{"num_attention_heads": 3, "head_dim": 64, "norm_eps": 1e-06, "bias": "none", "parallel_block": false, "init": "normal", "init_std_qkv": 0.0361, "lr_mult_o": 1.5, "train_tokens": 508200000}
MLP neurons of a small language model. Each row is named by its layer, matrix (up: input weights; down: output weights) and neuron, and shows model dimensions 0-191. Each number is 500 + 40 x the weight over its row's rms, rounded and kept within 0 to 999. Numbers have three digits each.
After each neuron's rows, "fires on" lists the tokens most often at its 100 highest values on Wikipedia text that the model never trained on. A number after a token or word is its count.

L2.up57:522513522513408471517520477515551457431501527389493487472472427478485486558535556524502500573546522448453412520450487532538514453529537446516449488472565510415486404514460474490556594521510519558503516496472533476533479452474510480500488450475433534559554479527419472528500503551426513525488547509435529502507465469535518556548479528463520497489437516442448490454543520528535551468497429536416460486529457469488541489509554504527487488542486523532506542513506494471552489497419469553520491539522538475520523532524482467525443464575470484482559601472502526539481486466484520616
L2.down57:525533480457459427488505550507431502478468512585454475559428546515487535439458462564500498438465493495474487557477460483443505516494434490505505567566486484541483555531492528464411474504477478488539492592490536491509410518512527539512513495566488496488473553459525561503479459420472456458609473465491473517527466459575529514496534511531416465520466522546552518544454554446530475543526493501537450563431504539553522533536467540443548574457466440538477496520500471534488490529556499456497513460546490525492577497530454503557532467524529440469505425471470459516592545526511447475
fires on: "al" 25, "s" 16, "or" 14, "ke" 6, "é" 5

L2.up958:608438522591483456514525522461516478543497478482498484508447482469546528475489534560458494465519563534507471511477549454480554567524518492513528581494422544480511439497433568508489482531449469509442454431457571516546493470479524498492599496536554538530434515512520476512529509513510473529466484500465482450472445560499506463503502478512482522394498439511454571474557511465531546522468543503458433481480549526466470524510454575488495583431525507523512552510506581450580459461478487494522501485464479446465534518514440525476474509542465574496515520423457502383443562496519500513
L2.down958:498521457487571512505455565505540519491559471446439530505478518490437473468517452476546525550537505533569552498456475519465471453549474461520506466494504501560529568545497475462539501500543563521464484504511509487511536508510432471504519534516492519501573470456501484569508522438421520395506514509480487437570477487506492514458481520569517501539517414509455467500449487455446434532442462500575553554503496545557440540529543451526473423514485479536480344507564510507447511489594503514490505485524450494507502519450433484468526505460505472488446519506587528509538407523564471569
fires on: "0" 33, "." 11, "6" 9, "3" 4

L2.up1274:525504535535482507508498533506492501607527446477570463423496457439540532517467525512530583499545435483473499493451478443471533502470379528477465466480511489569522466492434478505483526571412490496501512453520536546526581476503502474454456475477511449549556594470484473456479529501510541466472492493467494460444556538468439463447497545545441525488491547552555494455488453489523571537579489482521543454480458508550582490505479511445538573433558461514451475479556490450474516433488476541510540537581507489466567497478558503489499500525509469562493499464526528496518487390502532535
L2.down1274:561512484479518443481494516569493478407430448428460478502503466545515497474592473503487480538487535513539510496506573526582487465446534554511494511507433491579481498494533515493571499444495504572468595486531403520467501491452438471440438560518548535521450483523501531580473518510537539535488526521482469532498455524464492509500510439468549500546545459495539461478479529475532547507366490489533552533471541513448527482475476460513437473536510469552567475512502467504499469516436397494433499492451487544514510496489509545458501439533518573510501593460505474525439487597519514509
fires on: " |" 28, "." 24, "min" 7, "ective" 5, "-" 4

L2.up888:519488502582450545605458465483470560491486409444453527503434454512501499513516471518509528420528479519504499433503483501519460451549475476573458460524477483557569579449477513488482434527464449470460517585509523488510513540484464546510527504465464451511494535537516514425470487537583462563488420535412527476509479587536529497476534474537490455521548559483501482567502479486476468471500549536509444483412476530482515480459605519440505537484573485524519513473541574467476426469446489489494512472525531566527523446519511492503518480528456494524544427529551507481455496455560580515
L2.down888:507437464482482503495511508519517501526462474473577456468532548551482502490529454519487557510495457451511451528504522464490512505485535438521552537473507521486504510469507603476483524485535551420585484504516525504470531460467502481507509486510509422475544574538582492592469520495456494531455541477499451492488511522511459465521505468488458549477450467493539523401474528483408534482432454471433514556524501390487442427503498490591491460533433587440451460431508423511558549580567619502512565505551446490476485502476532504508534529536513507503486506514504543564461533499450513490
fires on: "." 93

L2.up719:465526647540414482478496496532511468469521499491482521555489516490548401535459492514539517509530476552560560514549503456546495524466429535524512461416507528485515517465515490505478516550473520480461459530491488549461460457509525478495588496472522523463531523523538489488489496505491529427506526469465545493468510515573484474586527478468494513444466488415548506415512431543498472488491490511456518502565456431583548445517513532502534492542535570543536463540506389545449481569489511505547486446483432504520522523438555488435425529480436487439542421450498500489513578520514495484
L2.down719:479438465479542536578508566461557547501495497485451540474475520526524535497485512519452491572478412470488493429468431595480522425450476520476517602482483504568523517523532499462541571475488521492545552516514469498467512574504495548446535473483533453504479528506520509451439481481470446533520503464465512509460528479518439567520464537444490519545492557619515508464522552584516581498446497461542530531515490445452528504506517433522466579386469490490485497543537511505536478437500480546482481482461521477521533555463576458540503436509487492537436515499468461449408453488475490541
fires on: " " 40, " an" 11, "o" 8

L2.up670:439447449487530477470593476495443582510504510506483627517476511459545459528519494452563506510528534495511528500440523523440468488534510487471467455559497435536451547511463520433449488586504567467448461495507482462491542535403470518474542493537538527542506472509517519478536492536395488452477500570428491535526538476493472531507556438547510528482454493512527546544457501458476592474496522518543499493519471506532515551457484533494489527521553539452491517481501460495568486480486490520548441467486564604502441547570492498585446556516517486469524476489426459537498484425406522495
L2.down670:498581549472490468529483548537490436550541514552506465455456443513523493538519492460450440524475574553512405470471511484495478550454486527510560549516484439500470509508521436456483452485422497504576523494502561506486473543501510552519503561499516428503513530440506520427505469575535528533532461550560461502513471511546507475516438475447482428473540548460473483559446501433512451572565476447453464512477478558465498422496515486500464605447533493550523555538526437534465498566431527507529522535557492499450520511548495481507507417461476516499452578462564453549452520557483494508
fires on: "." 27, " County" 8, " with" 6, " and" 5, "qui" 5, " II" 4

L2.up407:464420470531528524491488490478459566483505467570498480462556512474523509468518455500491459482444542529472513477509464474623487530460495443450551586585518519492492578460481523537485537496402535463534585515503513487447452503459493565515487513548483516485506508515464618438457565496479554467563538448419480510522581466524518520554523538467473449568498461490418524448481531551512540505491517496480467481545459507515563525499539416463499557537476548448464525468506476449511587462527504501523566459444442537515494460575493493451487466456545488526495510477541473528480499530509446531
L2.down407:471455489550492486488536500503474508434382510485442543463485491499481452493523523525462485488510447525472480523610499484589518533484507495518502500430555530529510455458500506515513499597496503524443520480456482452649563528551446529561467460476567475505577488498519603529455449510452518527557549503481518512485500514520512550499537513470469493510541504509458514489609527494494462479463414548543446418489558512562532488489450529532455508537522543502498508540476421438484507506502498471447458476582476522566543445475490446468474550516453520530479463490410475486491463486496535461
fires on: "o" 31, "so" 7, "cr" 7, "bo" 6, " pre" 4

L2.up470:615476392519477615475466486522481486536501540539425485502567475537534481493554504554504478453461456468491537464465536462492494467519443505486547514497583478601475446405527523505581505478496569520498471485524504458497471531536491560459559587467523471497487479438554461568474492451554527523517481516498522509484494525549504554481559539438476524495477519515531537513493521500448488495552581440474472497526562472493497443495565499573429446510517543467489479495455462492479532482516486519488525454554391477506453469508373489494495514446539503568502525516514496448469480480506500528
L2.down470:438500537573430457518485473441537537516495496519515513468555530427534514468542483478452464500461486481415548450495531484491498598436547547521498530508497487475539561521521565462516513567469546545477577522471510451462511494490502590554611450463519535516456516441503495525558496497439472536557478496486435506511520530396418533517499534455523551488480501552469428525433520466487487470485414512527493522521498518456486440538502525450505500474494454450470522467503504509583521555453500484445502542508503570539410501538579548535534492545392530504449487520528524471485543517485467486
fires on: " re" 25, "s" 18, "'" 11, " dis" 4, " Dis" 4

L2.up1110:528576493485466534429529513453568571500593454431479472476478526515428566528447448545524538575467452514516549572599511517515509495534558545506491508501513529522510545531535513387516454533491541490524473506487475439442540457496423520469519523502498434482544515531516509418527517500438437543506407553529423474464569482543554556490529482465541558497488470518541504493478454465552564458522466503539434506514461510444512456528519539474564522532475454500535469494465490481459505526528443471520472521448487469455546459476573500534516517416461550539523444444476502475463506497525471522
L2.down1110:513506513475495581547562490515499485434555486391417497499561507493451436462537497419459422540477559522529499479540492512574462568481473467534512459495483429588494505476498510546514521538473457427499504467537460557528508460520491451404480531461467460563486430501531500571526531510501478535495554495440433485500461527516500489499500580510494450469460463534505489494501420516547497491430518502499428480470515478532455496444499498496525533547516506522472476435504472474476457516579525535520594493565419475447513499595471535553501462481560535570499479505574492559529512483486551519
fires on: "d" 16, " son" 12, " father" 11, " wife" 6, " brother" 6

L2.up751:591546463496497529426486526504473548472523484548419568534475528521484529554454522520462438548451501490558487543443542510492542510530461468490508503531517410537511513453484575439496535406397497470498478498533493488519468509505484549433548513476505524466487455502573544495532448487523554506492536462488512446570485509584527507447431456479530604426554494485577466563546486503433467443461479463559539508538524512497523514443520494527564548480494556495471469487520443419451487495537516495506435522433519542486479438584486510524495485448501532498522498430554482462485560513458516502
L2.down751:497482537502481511502465566557449522501545549542496456452489383511494502539449538561505483502505574465502464488506542494493502482450515525503358584531528456579521536449544492453544495486496498416464560548553461513475419453516503477483475467474500539485442448476532460434520551563498550458509516543570479512521516568545592452509462513456542440515513484435545479544504507511513449528519498473500506463533483460494483498497493553497419525480525556563488487449424547496494427521507469564454473451558547470491450568494452441507532503449561507506439484453472549508499505504501552536
fires on: "\n" 41, "'" 12, " signed" 6, " |" 6, " announced" 6, " said" 5

L2.up179:569542484505544501494517533495483422501471462451432462495528441542474487460447531425468450485573442583532466524527511488495519462626531505564476493492456489484521459571545518485502484451503481502527463484474544577552538523481517453508462491476503510485499467451520443610500531491482491469513447464483448515461544504408535497560511450576503500489495553526505479486526531587541509447509454476478550441464406511474529553400576507544465518504456471495570475540495536493538506498506524507466491557491510536463458571474543512450511517521498474611539504516448467425486562537480472499
L2.down179:483529520518559462511408500468486558474485495548553506500555510529467534541551453486461433508512469503499483474454439576443448442458526538498493518558508596515483483485511506503499532490518472539468561528496572447477521422510419533492584476482447554464458447525547523485514445485557521512553482466519564503542520494449500537501469498472495458504516482504528502449499470513469497511550509522495482425463560537496548403489490414504442540456471539465458455500523495501525515496486449548489522521553519561507477510490517411557556529494572510522447466417559572505522406594429571477
fires on: " name" 29, " is" 10, " dis" 7, " or" 4

L2.up592:500512542556464459540501553565498544446562503552498492521503480510519528465487540542563495429511494442492467548544528496530470530481500403437487462351530486548450544439503494407470518502467536488497449501426570457468461531558461541513504440482469454498499512523491437483482574535543439484510499501476486526544478500511518495446405550475545533532420538571532570504504491459556474525503469527532535523529508497470480484369548471508501464539521468529520511501523464513537535505450516525518494545558427539503580516490486475518493456525422495535530538485534510547473503442541441559
L2.down592:458561515450573611551458421491495448432479468552467437455484481565435525501408474455457479516605438515481534488549507484522545475498489517525460548477490536507510545535437569513565519521511552447519475490452522480520479513539522471463448571441510484525503525557544525481557506499502512502542531417469496512476451530508589484502545531511438534513512566440499475499461420537515467469466527513515530551522530465486572509476501506528546521521493469409529462474491431469513514549425535516510431485537459538520517474488583465491482526554528506539506402474473459503446488532439504517
fires on: "s" 21, "or" 18, " by" 8, "ter" 6, "cu" 5, "er" 5

L2.up1292:542474502524498510485555425475492455562499477469556471497452578503525539499530419508521502491455475537447538553504456469508473480510462430518434431489540554554488469567453463446579488470520545437518551479524486452489517570537495534484582511465483531487529461460482519510516513453467438518469521542500549469495504478482514543475534514495515445560552531506482561455563512526432587481480498453451488469431435535451513477655567532485516492518511525413505486497605509492484491474525514508547520462467515556582543488526497493483448530486458398519494473456514533521505540444499490450
L2.down1292:485415486448533503506508528536458472520391572519505514482503477539513475493477458513482488460547473422561519483503526526524440466557534552523483611511436486474476556541485548459468480558419472518485472512532529569514465444582521525568416477437476424527539506473455499454455481496494478435451450530491580584561519510513519478589604578500531571500465467458514518477462526472559521495547503504473554507529475481509494533491488528506531465386522496424561484516515507507508444530560494524481508510506512553453475456510480502552506466491452500513522547487433446518492502470530483460
fires on: "na" 13, " National" 11, " American" 9, " and" 8, " or" 5, "ad" 5

L2.up67:474513501439442502465538452541441503541520524528554453555434573539519485473518485435454532452527485485502463431458506526347430499548444495481452527440534550481505438548519490535516576509482561541510482438541588514530525459535531474529499541496508479513528561518518447431480565518455459500502538470463450477476585453472496506489526518504482484462519458494465482506467497534506423449475484527502479536543499578500491480571601570528460509492445543505544503429516534550567556469507467499517481546426470535534537495450501486522465555468541484493518502525465522487604484458495491536
L2.down67:557410574449509531518490466493500459473389420487517515548462483542478471519535474528510445524514491478531527559477465471586509499496519485542525544531442433525522435497480550517503474448524494518497503509458531476502458486444441499482483497539461565494495511547540563533534528529524593456549490419493537559510518475510447526575471579495511440444514482582512514474584541500501512509469530560557484461506526557512504475501436473490468484503539461493400429501482493519348503471510479519446497492527478453458475494545512528515488517557545495575509455510454533425455517501524464570
fires on: "s" 16, "ur" 12, "ic" 12, "5" 9, "na" 6, "ad" 5

L2.up1486:492564500523501556466413485538534503452524577475476575526553458550500546437531447517449465427533485516452558488468510501540472431512555493554502433478546457538474459453562528471461577456492431449505468506471499452562543546509460475550541481538448481464521498511514494481482464455577523493532485501494451524543546537559499519507403462413436459466536523525486527447556536505525471447520443496523447480473542511468447507501480538518507539479529540513516519550500465490461458499553469468574551513441537449472482540480592502528436529524554483441498493440532530531431465489537563571
L2.down1486:494510533519563452571546440479503445526468500443582499486476560474445501479440555483570523530496534497479472450525408574523548446538461567500469520529470495494500459510500454519518510518538487564457525465482544524509522492515564450491446456439542458416513508482560480539541452442491530474432487507587528531556518520519464522500517481505533431548497529483451477551496491489467489537477468481520526482475481412491505525528548484554488547468431485544442441512613480449535501616525462509466448464493499505521427514507390542450524516492495537516519494538439497530595467486482545514
fires on: "," 23, "." 21, "n" 11, "\n" 11

L2.up1066:502472566432515465492509535484517475515532465417458474460575496509533482560524462430452513498548452444484493453443533456511478463474472490553473472497553527494427507558443505581515565487483491551498448528456517500532544549533446491468480498493479504481495444479546516537541428437477567538520547487484478525461454503469527516536559495569527546522524537515473523497509391568467440502432439514580504528484571566490481566471536466434540460561547430516529513389558538450520542450509548498502480516472500449588517505450484511464557503527502486572491543481473467522500543512555475527
L2.down1066:569478432551529553441438492509434494529454543483520495559540462493475465507548484534506492453474516447514519535573573509475549529469541477501576506484438551489511439533452456485473524496463509623432455517486526456450475507512512603567467495473561544522466494505470519492423550508526544512509489485446468427495532540491462495504511524432535579427523528454550464516524588414538541523545475477535536495513433526511547507545482567507516467542509528412460568512513493451495523575447470487469492506453497493518425474525461531555444473459522468483501460447511467476499492456514460550
fires on: "," 38, " when" 9, "res" 5, " |" 5, "ack" 4, "-" 4

L2.up1148:475521424548530497495422479519452527522439528473574498490488488488527561525585551515490549576466475503537539515505533495505527515512558457547459521474548515476574510443469522471453514495508583518516446519511450518572499513540472461537490503465472496505499447481423535476491513502500415508506484525460462474529522459472516474471597513517527538439570504441492492459517517508557414423504443456494554540590464502497405490475483527434475480480415535474554515528531479473438491609539463441535530424588470497445523538455485490556477496480510565540538478472543476445523498488542505451
L2.down1148:472493522521466580479519473493476475467498547547456489505566494469553582491491511472543484517433510468469530439503513499523503528466492464514530459478544477491478461533490570580469506445557428491421470472496524517472560408486495484462516507533460508426484525553483533539477516436508475452435486453604504522450543455506489476601519560480503465501488512541464481477491540516521553489526546503523531418423474573436554527537444555497511552548482482490560402486522504533508488488490544471503498495502479402587495546431427461528472549473518473540481511596583462533529518481547504479
fires on: "ol" 21, "at" 10, "os" 9, "de" 8, "al" 8

L2.up307:476498460534533496476527520444498497477473526534546424491445462437575507497463515508587495519461496527508630446519522436527558426501574456462497439449465538536484482476531512503512528500473528511467504546518457509557557551441446512532464500506527551546518507485489541496525508540565494450495447531427544454548478513479544472453462519516607509531526469434492545496481459511488502547541538464485392488504545408414492441525585479481456503469498507473574506562533468444479469521475468461489535525503401460542502486490505434445484550546523525452553537451528507511445511484470511488
L2.down307:520459544524514495509482553520503478469486481502490535494485510515433525581493479475488547485518543499558515446474574513492488485371508547510423521406529519544507525509500548616553530548524506542538538514545567521493432513451521551545448584494570518514455528483479512515511427495468477554435542516560479462419451474462428490463544521490509487461498461418578507530486472482454491488557528475481459510502483432521527496499397563502502533501583508480443535495448555525480478493484532511431521491487505468467498493551507437459525474534445495519571551473487472410447547438507523511
fires on: "-" 13, "no" 10, "ab" 9, "ro" 7, " post" 6, " co" 6

L2.up1176:494484588476465511502562524498442436512482446472514537550420452521543458475523433438462463423538521483530512505469487476548505466504519526493493534465536494482579605581540522486544529466550475521522539501494623519546553480568425455467487551461472550528482483470558508478508441485484473501465524564416525504492499517545515467487524576492518496451516498550495550489525517532478492480403485487439530454494528488467537504386484487478514524537483494483542463398490544497555534494498548530472536532491463516423500511549512533535503462436452583577464473450461491484459459475539477473
L2.down1176:524508480526550443469503444536457530481445500455509523541581530510485552502537515448569549508435432501494477480471471507463515486463512390526545519577505563497526428514461547504443497531519539559498511464538474514507528412518497529527490456516553507496481496583481532527453529497512434506515548418531439483566532364491515443558474523480527578458571522527513544468498466546518477425522528487490531529471482458482433523517487440490534526448474498479538497464438524504489521477489448442472453533472481507535486484435506422447567491582540475447554532552528515554494441499442543497
fires on: "." 36, "er" 20, " team" 4

L2.up153:529535515499501533497469440506442488551522470518460538525412568437554448521523466491537523548393504500562460502511534531518491523500525473535527547522452427576533548483454562553459494429534559492530476491505516497516500552555465459529500497411507543495476618480449463503548539528449526581493530490428598464423537442498478565498496479532484480505478457491464504438529561512461450471485481474450521511507495495524486408415500541508536454520417462482458519505509454476515500496416555468556536514486505523501480518477504514529492529523566571532503493522546439471458461447536524439
L2.down153:516497504509424489535528464490468536510526443492462536416529462466520505511494451475522485505493443469487501458494515471482562451453527530441523493482537560499451457524466474510512558463461506502463518449480501496544595378487549512512522463513472516431479497521515544495513522506452518476488569490542486495601507492457523476554465515525508583598542581489597553456509464524466497482478500426559518485509527473575508630495468489472458488466480534574456425477470519537440471586459519480475532520481482495580493437516498396481510498479484549443471486540539505493510527467511578549
fires on: "\"" 38, "." 8, " engineer" 4, "c" 4, "ker" 4

L2.up469:441522478483525490485546432496531531576498509444526494473510488500514489493492553466502532509534514546462517539502482545497553509448461501486518417510464539549450558516505457412471513532504524556547546488489524525469579531441539443435539410543528454464467549429472508495515610410509543542511482453491491556453613472446510467418473552531482489518547422539419518533433532441516586521478447482520468478495538515470502523495545548443486502424463502540511544499470467471507503516511471530495509580517516468492464459437511486539556510495532549476555528532456484556479496495504418563
L2.down469:564506498521590498428539473454512511489552503542487535550477511535577455557513466489475464517555493451504542447525494478461529516512514471524530501498483426479460436525504511482497545543497484499513481468569522537409529427544474477566458499516541506554534464491573480567507470488544445470452515503540424524515550568431511474540517508521508500513572526458544560511493484515542420440438461521519553486542508458511516527424495429608512519486460434468451430467469503522458496606498502444531475444458445456465527511466449432492519547549460519421472528456484514529550526543454526493
fires on: " and" 64, "t" 4

L2.up458:499550486488459494492575470473454493512375485523479517489413558525539517479511531474420529459489455528524546511536520491490481542499410504467564573590527531520559533485530451542501532523543515482528470535412513499517499557470530484448535518531560479494443526423433540529569527468497494530422504514488491532515543495429540482471496444474535471523486490442484446491446501509505533509449462489518526501468491459499456498548460453420450549504487578471477524501493504483445511458559523480496531456461447477545587515601449455421499507519514559483537436531494541603538469531523461534
L2.down458:597488472504469500489503552516467498471577533519496533513497502485551495464487543448494496445441549501534530578457533513522521453534473527543485493522375530427572452503471537507457566493449514531552487437533482555534504551495544511461500452469568469444460497466456432485503507477541541466413521502506472484521547568535521578521410518564444496467460463465440422481488544548540442468495484522489514512505498485486463511529490504538548484540474495533507448400527500507436527565490532548437563496524589430517510385514532506472483459522471556488475493515575482524500481473467520534
fires on: "8" 17, "ye" 10, "t" 8, "ster" 6, " Mid" 5, "eti" 5

L2.up549:444522521467519458420498501495503483492474555475425443509464519512510521585541569453510494537518523534495552546552475544502508512523503452423526524525563485519527559526430480539505521494575503516491491462522455440485602500516513484440472504479456527502516448446489519524518576510462461544453493474496445404474436505524509570503563530506474594535530527536457551501534479414440569515529475432500517535440475461474489540440532515434527560501502445510507477551410495512545484508502463488470548457489434493540404567467530486490528490476503486514574489436494433544490555533466517573
L2.down549:478513502545487531543516454489478519540405491562477470517498466470563581525537452547479605512486463530458495453506528507550503464543515486471491558525477530519505564531500488470445565504463480416484488476425428531495528518585514510496510512469479500495487541495479520538519462502562442468503544463565475506524451534491509499527556454501515525499522514509484504517457532432439534517500539402486455438531422470456511559514401565434505495477533487503537543484415453566484526462395581497479473435431507485479568522516487559525569479480591510491527513506560429483450483550491504488
fires on: " as" 20, "em" 10, "mp" 9, "e" 8, " however" 4, "ment" 4

L2.up406:508441457514562535535476477517462437497472490465488460468539510507511567552616476553481560484501532510539504548492567443451438483539510564506472502461572528465490500441496535510499558556455516503550476447530557480449468534442444440471455491538463493501488507586558548448439530516493480540484467469542512468544511555523522519519448465436484481472446540491500431543531501545549372465501512516432464533556508546523433489510550550557495478491454490533494520531503460544504577487446445508508557470501458390467489524550486486502450497559456503507498495441488472481543452509553434535
L2.down406:470556467515438477522482544462437477476500544461506522495423453455463552448525544508538559468472483579516536495530480536487459544509485474466520498488496497505443500490512446439503497488468408504533531429462498485595587498551494466538481486495514479461453510592495516527507458484513525552413488563558569461497534507612487560479482454536537489460506446477517498602544464513481447497456483496478539577525522511517488511509519534600485491507513502480499520515373517515436538456428536519504472496517548452537505483504423496526521518494429538534517453418533553576476485483518443472
fires on: "a" 17, "ro" 10, "up" 7, "ra" 6, "ri" 6, "t" 6

L2.up1055:571527495478467496419565519538504511503504497514504490565430525469552476508523477475502467514479489425445453443435485555572506544445485529515479474537504468564531515511542494502505585557540515532567445462492522510516547498524494579447465451532508664495522429493496579457524495504473521489519547505499467519403480527480510433535494478551507486530462478448533485558467478483500508475428552509394474527466494463455519533473555504492466535482535484497482573561482491432456539501508541425470513472486494475438477477436546506521526413482523523573490558494538449429464467498469522510
L2.down1055:444464449473500498553544558536505531519498501507496441494606529437504496500536440475564485470531495490559456555525515563486393408519507459431436497515563513461526554524524508492543525494494557458458504472542488425481470457484536488502470551530442479451516456523517476511449464495533535502496492514477500474539526490537498492519503496472557499492500557485537497504528447455464475540502540501450438526512433541564451566470553446443502454548416486449523461564460542516564477516493539486430530502464517408550442497553517391488539457514558452527571497496442556592496532486497527495
fires on: "s" 21, " of" 11, "al" 10, "o" 7, "oc" 6

L2.up1031:471550460504501462508539507462460493542537505482490523457505459521509484503513529524511457472451511518540524492502557515482530549551606471513406418520523522550413468452517486501527520483508472457489534497519448541425567468553524479443476463518493462546536372464494532490442476567446524449516511512547466474544538540508460500482544473560439526529486486466545480479533523423434552564507487511477480570599533510502497601507495538511504496460484502530397513507414497517492501558516576431476470474486467444557508532542544490534542481461457559440550519472550425442475509521475484486
L2.down1031:559420551556474525477503472528541484469480512476446448536518504431517521551522527500475593506556490472450469511509474511511532423528568521441553537537452509485518514440544567550491510518469551508509420457507537494560474504524497475506448497531452466477478548572405595466471518498557472560482443440464477568509445542533510498510506499437526464461483507502454544563469458519514486535512477490520449457447464544503451470475541519489542414557507532475511529538534523436469455466485450447477425463491484504538492474476426481450485468582498464557518595520482499567498544557508584519
fires on: "ing" 18, " York" 16, "al" 10, "fil" 7, "ating" 5

L2.up1373:465521526493500506538438421460542508513506560480474521502544530493457511513501478470484492507525476563452510470512534461526511546512422499441523429508527504474536498568479505611460547529423505529499442525543515455514532483497444555508527460485502600423561484512503539514507496445506555528520531475538487522503567480529504522507471492541437481533448448552517481433498526434422449451503500445425473464509522521499516529429540516462450439498395495452441536460517533450509561549428528457610458446489521514459498473583526546476538517474527518468524614528485546477502502499473562507
L2.down1373:550435538498525512505492540471380489548510447515485474512533453510449541500504520530538488505529571564411481508519484512504474502493547545569468461533539459505564504491536545497547490484544483471471556501512491502452487496493547514454530513560516511536483487505470528433473511507517589428520505532433489496517465517454471533575448566493510378504564515436469559555532537512487456472447489533596525468516406520447455453510461493553427555434566501504532503467475512522443461519511433507459491466461509467492502488397533487547448527536557527437492459465534434543548506554504461510
fires on: " –" 27, "," 19, "in" 5, " John" 4

L2.up761:575528562510464428516431446486524553575506489540534538558438486519522496486471497433499422510470564511588541415534561515469484487533497489486489497505481458462511482533514564520447526518496478526473519477428468525478539507516473507550528470470513496515433561447547500501461536443439535451500503528477513484471602491582478517590548553508456439488453449565427478415457525462450454508451436528524541489556478446506497550521413463521509496511474448493487437544518582441488543522519509475519476487490520468475553490544540459511514502497491546478494487516542518520520586430541500422
L2.down761:494456509473502526500463505483476478503505509512443551473510485502534507439476555421543499409586442476455410584545434536497546488452515475517511543515507513493556559464532467501463546498520481484513441500472591499498490490533479471436572444529504493453479505515485488481481439474503468465502495500491515538458467505491563424470538451468506542486519520474592577560501493513510460528570525455426463437417543562521570469524604559460497491559506510469518546513440436455498478436437491448450548524456485541475535446555546546486489548565568519516540482520510474512525523460531563513
fires on: "year" 39, "our" 6, " |" 6, "\"." 5, " an" 4, "die" 4

L2.up11:549543471487509499428518478453499457551512531554525511529499541439518475542484569613524523500509493553473475525510462434432500491486476522560482423487507505434409511492419529494439474552506496527491496514503476501574542456474573499504488546545514577428514566540535501475468513440488445472501516435551484433428487514545511471564538588485482547487497509496459429520472485474453614480516515515509523543558455523488535478510412539467482548494469445557519430575502453478567451530497496474557491540486520464484505457536439510481460443518522412545451534478473492496504478522515551524
L2.down11:496528443524526459602489496567461515390512497518501513497471469509465563508504461473489482462516487505450510500478478546492498480537563500509538537482551540533551511545443505600528556447481516474483504525495471491440495473481564496549504483462515547473516518477522504504502507511549472549430496546416540455528508509462512564405482429502599451464421529546470533421474533484491458497483493490538538560534544453451511466414535451484519508532539507510504532452452464495400576500505564496490491528530401480451561483498475537505569522512529562556486440481462479519519552456462415556
fires on: "-" 33, "is" 7, "iz" 6, "o" 5, "bu" 4

L2.up1181:542537508477498581459543488469526420516589469462479525428586528526446469516449421460459471522592544492441481553492438471473521479564518514483460533454518504540429487490571503503478480475527536491529485459520440493489442532490499527480578512514501517478552502536464497501496487520522498592504542491490527557449521559502465436488541465506443504465437607497527525515555480529574509517492522500410511480462427534546495526481520481526464534479470487529425614476469555484461503463466418476560455452534528537507458535447477543554489519460522532486530519506539504425477464505520458579
L2.down1181:541538515425521478517517563422455510517487521492545486505535529497404488499461465477416539512493497510562447545544448550537520510513499474462500562494538504559435481552499592547450426552502499471486476518447533527521535504504536558503516553483413470453503514554514549518514558521504558512508495482480516532470531523524505518443536519447443528489451490520505430479523506479514486533532511486453626432490442440548569480507424480565514527486559486473556460509504484489519469523467454465494535512411575494488555411461509616534472481447478470524493421435493452443478477505522482499
fires on: " of" 28, "ing" 19, "er" 13, "n" 6, " to" 4

L2.up124:473535493463553494487472492521478526522423486593529502549498437476540464583423498463492495545421603385485495462525485449563515502467535508438507492495587469518511497548536507542473588547497550424581472469481511507502519442563526480453402484504505517503523493482560537527533555546522541500463442475534494454453510484461498511540468439475534494489558495525470546588489453445603471541505457455507451490538458582465490477525453522559473462451510519465499460508477489492512560543510505522465545463522506536500467506516422530464449520465479482451526473463515555535498496436477478461
L2.down124:548496502463408505444550475526574543559558523479585503410553523467488574463473508461503519443530457603526530475492447485449511454512443493526499496432614562501463512561561521499545520549461511498442475461534522487519515514543532481502529487501482466529482496515498467517465556464468511463440572447481523481489525465519502532529507461478436611550510473532476420539474494526511532509521505465445462513490418402502524459493475527521530508484522417509563501493550466538534547475511514518465472519539571516461482523514411428506524474484441451452452441518465498474550509530551457497
fires on: "-" 49, " place" 12, "eth" 4

L2.up4:505503462472530436473498446427541439547544485522578443505555519484546496531464515492494483526458502486466499503503550476455458379527545440561510460605486438499459558503502520492598537522490518458543581526439480514487536519452514488465547516528530472437508471465551546528506494458482417511475535474587524547488576481432499543482496542499398455545526467492511528486478594505506471524477482508509501445507485527476456478513521508514548488520468471491538509496536456506516526563536465573509515457491410522518546517591521475514496482462410494602486486474499457448443434499450492507
L2.down4:478495436596472489496508452501490441503495496440501474590486423493514541486466480533538456443418469499427424476513591520526581479487457466552466551519449462470487512505496459511505515490455520481484494560463479533541467553509488530519528435505463539525513490585480551500545493528589490511532480456444545512497476433561424467498498523522553551475502501438483518519555399528536523514596511521521484532446506533470578524526453522496491487510517514509504484547490529553569478420488551444506503492538546482463484474488520523412507505577573475511460503505462473512474390510471441566
fires on: "e" 25, " with" 7, "a" 6, "t" 6, " after" 5, " Elizabeth" 5